config = dict(
    n_head=2,
    norm_eps=1e-05,
    init_std_qkv=0.0504,
    beta1=0.95,
)
MLP neurons of a small language model. Each row is named by its layer, matrix (down: output weights) and neuron, and shows model dimensions 128-255. Each number is 500 + 25 x the weight over its row's rms, rounded and kept within 0 to 999. Numbers have three digits each. A neuron's up and down rows have the sign that makes its largest values positive.
A block is one neuron, or neurons of one layer that tend to fire together. After each block is what it responds to, as a language model described it from the Wikipedia text at the highest values.

L18.down817:516484471487480535506501480515466500505523446510502492482507535517530499504465505506485516523531459459472467471494545570474539482498521498526524481469493501499479470497482466553503459478520467477506485532492457521495540542481488538487458504492487535442528506498515523519542473501452458482511494530426489508505549508513480516477491526503488497511500456525506483496423466511538494494473
L18.down917:529538474487496514484548521441465486506531499477492478498514533528515455453513475529504524519505514510513510504531508495457488476483488478523500565493511465482477510475546519537484499498518488453510518503461460531476509480565491475503522508515538484527460542498486499518535501476516477498489481506489484469512467501546476517477517486529460494514461512494488478430479509514500499494490
L18.down1225:488476506527509533500528488501528512543475545512470480474505542478487495479558537517495531511482511480484499509485488548543495502493502524483530515529525466515531503521506554478529490548476468506508477516490516492451497509483475496552558533512539426463483541452479501526548513471521479490515536486479473516538484515546493480489498526491511516472529489537499488425523545486510571534483
L18.down1264:516518521477472519502493483522462514444497504541529507450474514498525514491489524503463518480478540472522526480465517515463501522523468531544468522520451512470472507496485482520497516496450472472487496517506495426502488507482493497509503515488523522481528468490503516523462462480504519485491500526489509502512484504497458536513468476530514491533445541444522474541503521491455562520481
Responds to: Last digit of a number that ends a cell in pipe-delimited wiki tables, such as sports standings and results, just before the next "|", e.g. 14|9, 8|0, 6.00|1.

L8.down1224:500457500493452481521500474505473523487488534486448480492499493520484502465487544497461497495523521491528508513502492478499503493536485519453551450524518490472513528495525486512448462475487501483497520505480473518480517526501453449504540520556514512500504493487531473501462458531500512461499483529507474523492462491491492487544487494497491536500490510528530516442509495500480517488473
Responds to: Digit tokens inside multi-digit numbers, mostly in pipe-delimited statistics tables, such as 3 in 312.4, 0 in 7,070, 3 in 36.

L18.down316:473463511520491488507529455523478472458480463515499502517491500449532470510496450530529527439463543538484513503470455451507512496457517531498489518498496507488532509505489489502498499541515532526512471492489457546508476463486497573529498474462514514523531529545517512478539468506511516491482514552468465510489512495460548501486530475485493498499492499493479505563500510489553500469460
L18.down331:516463470480495489478482500469485505510489493467531512477491511507488493513516468442504503485470482534462488474494510537472475504469490524458481491503506488520459469525493479512493474464501488484471500492485493500467524524494446502513444509510492487487478512526518480491474453535497480486492490538537514535520599507504518519534551500493497523544516530468511499531535547461492511499493
L18.down702:529538434536524503464507493538492492481471506458481515520477521523440503518503462494481498453461522508541481549501470504506474508461480553485507509494504494454459525510510477517491494481479446497509485483539512529504511529484508502503515569484521497461491469520496500498520511527545547443512518489533498492481510471503488469548499490474507560497508522511482498538488509453499480538500
L18.down1106:497508513531510493477537488550473459488498516485517507447485522513501523500495495516512558533511504518523537506486504507540503467456462507530496565527484491500446508505497529551538455510516523504490489488501523506461482471547527462487478499484466553487517497507514534505509542503524485471516473490512489517519517517471510492496515521528483531479489493535540514480487533535513520472556
Responds to: Word pieces that begin or continue a word still missing its suffix, as in found(ing), an-im(ator), Bell(ator), consist(ed), announc(ement).

L15.down32:538496492512453522516510512501460548463499497446475514515492497485496504481495513545542478465492505483539525488503486454481517480523486527469502515533495528524526501558490461473497469539473509481475486492516466562534515494466516524479479495480510492475478487522509485515508472528527534508547513502488502586423499496476459481562528515494534539489511505497519485501493492493483481501467
L15.down562:540485501552494479515463476489508504509496487490519476493534522537519508536505545448516458457492498514492500498531508500492474486499496502509507492475562486488493535509499507500486530516538525492513504479472524528496522480487510492435487525494487489478514515493506469567507504465470476520499516509562508498474436495542520479460475472497508475503478457515504480517515494502503519481510
L15.down937:488499497508522515509497476533541492531461533499467494472473543455474481479490516509515479496496457542502492459508532475531514506489558495523496502496490503549497512508502476523546451462486527513462531508497504501519518508499497495508514517491509505566479507541464480524490490488502506487503542511527514472479497553467530479499491503537500506485509518532473489439486500556525524504469
L15.down1025:472508515505454432492449547514515525511488522484482457488447533499454527487511514503514468495486477462516507515491508460519469497507499476482549497487495491553500482512491530489516528493461550524471513488486532506516491509480517511501504545520504493541494530507454493512528538516501488546525472518469503490463540487498457489512471507535479482468491516500470513504497486494479504519505
Responds to: Single-digit numbers, mostly 0, in pipe-delimited stats tables and score cells (| 0 |, 0 – 2), plus integer parts of decimals (3.900); also weakly fragments inside foreign words.

L15.down393:456519516485453489504493483489475536505506513473500492461398485500529523520487492470534484511472492500547441524502526459470469517522501576500485506479479512527531541564485489474517486509481485512522491470502497507490511493532550518523520497506528494508521495519522487493507547496467477481474485490522461550484488542495510481533542478500513479488514538511530511495508501491480487515494
L15.down617:493526529500511519486517486499472519512526525515517499528511486476524484513515487492488502474481499498460476457520489495448530507480499526436470490485516519488492490469471484512513490522502533467471469536512469509510465439476509469493520487483455517482498490504528509498475517496484474510486503504463499474448502526469503531460533525493463490461471472493536470474504472452489508511521
L15.down720:450526457500477495496471501482502528508518534502514512486492481488516515471499494496505481484497463487506531499469472433481526507510512531512496507487501516554496463549459482477481519498476465495486507485504446509533513465474533527483498495515516484468497467536509490507445492450482500531489503541497500466467489486534500542503508496511505434485492514479474496488511494510505470494493
L15.down900:484518489502494514493520510509529546503515491464489440524451499485529490497505482537501569551514517532490484524486472491509463483518463519498504503513506447481521516530461493506484548541475464508519516490550521474510498515546452525446491454490563508515521512487476495494499504526482527475505504556471545496532525481524538455577489519462512530472514473479551463499501507512471498518504
Responds to: Final pieces of abstract or process nouns, especially suffixes like -ation, -ion, -ity, -y, -graphic, as in demolition, arbitration, selection.

L8.down937:531508510529463494532499538484511487521490467473459524500479521522476492510487509503502530485479464496520458518526481512492478489475505529474486451513467516534504509491490483479495507529543465490525487471522492491512507502486509528549498472511547460495489514502521559513469549479558482452491543465436490503516521490438489527446499528492506501504476498535520500531503520509455491504527
Responds to: Coordinating words like or, and, & (including "or" opening orca, orcs, ordained) and first pieces of proper names in lists or titles, e.g. Cha, El, Northern.

L18.down378:471527499456484547513521499517456521473500542472533504460481491541521478527465509533472460485509459495505498442501455518513514492493502493481499503524505538476465499532497454513501514532525515501497490554557465478510475459506474514503490459502487497489472459516489571480500537487486478516478497515520507525506484537492500487506457486505477488517504517481547535515485471460509515501533
L18.down487:486537474447495482519508514519473517503486522519499494540563507491483494476488489481506496487494544518515478517484512517479514485495494514519511521530479517499498501550487487499496507569481515515473485499536476521500479498488541504490486510524502483486493475524519522469503518500502482540500479489490498535456496475484496516435467555464519464488542501450467488478512495525519453523531
L18.down549:474483517478489528517532501491506510483513506509506509514534560474512520516503506483466473537492514523493451517522495509477537477454511504478520505520479472479519533524510521529488488497498498503539542532495448524504478490473514509514471479551491497478500504502502504453496450519463531524532466517497481537491453477509517512507533527511477534463516509511559541436525512471496518478491
L18.down1309:485520513509509479534486439515468536532475562521545520526522517522492510492452518522441533510460490540485505523472487470490539482486492473478514484489450503502526532487463508448470550493490475483496529462509499535502478468502495492516484515533484459493507525541497471507419482502487511500529528498513481487478500489500510516533535487528498501513512508478458492474534488479517506515475
Responds to: Final token of a noun or name that closes a phrase, often a suffix like -ing, -ation, -ity, before of, commas or periods (filtering, conclusion, America).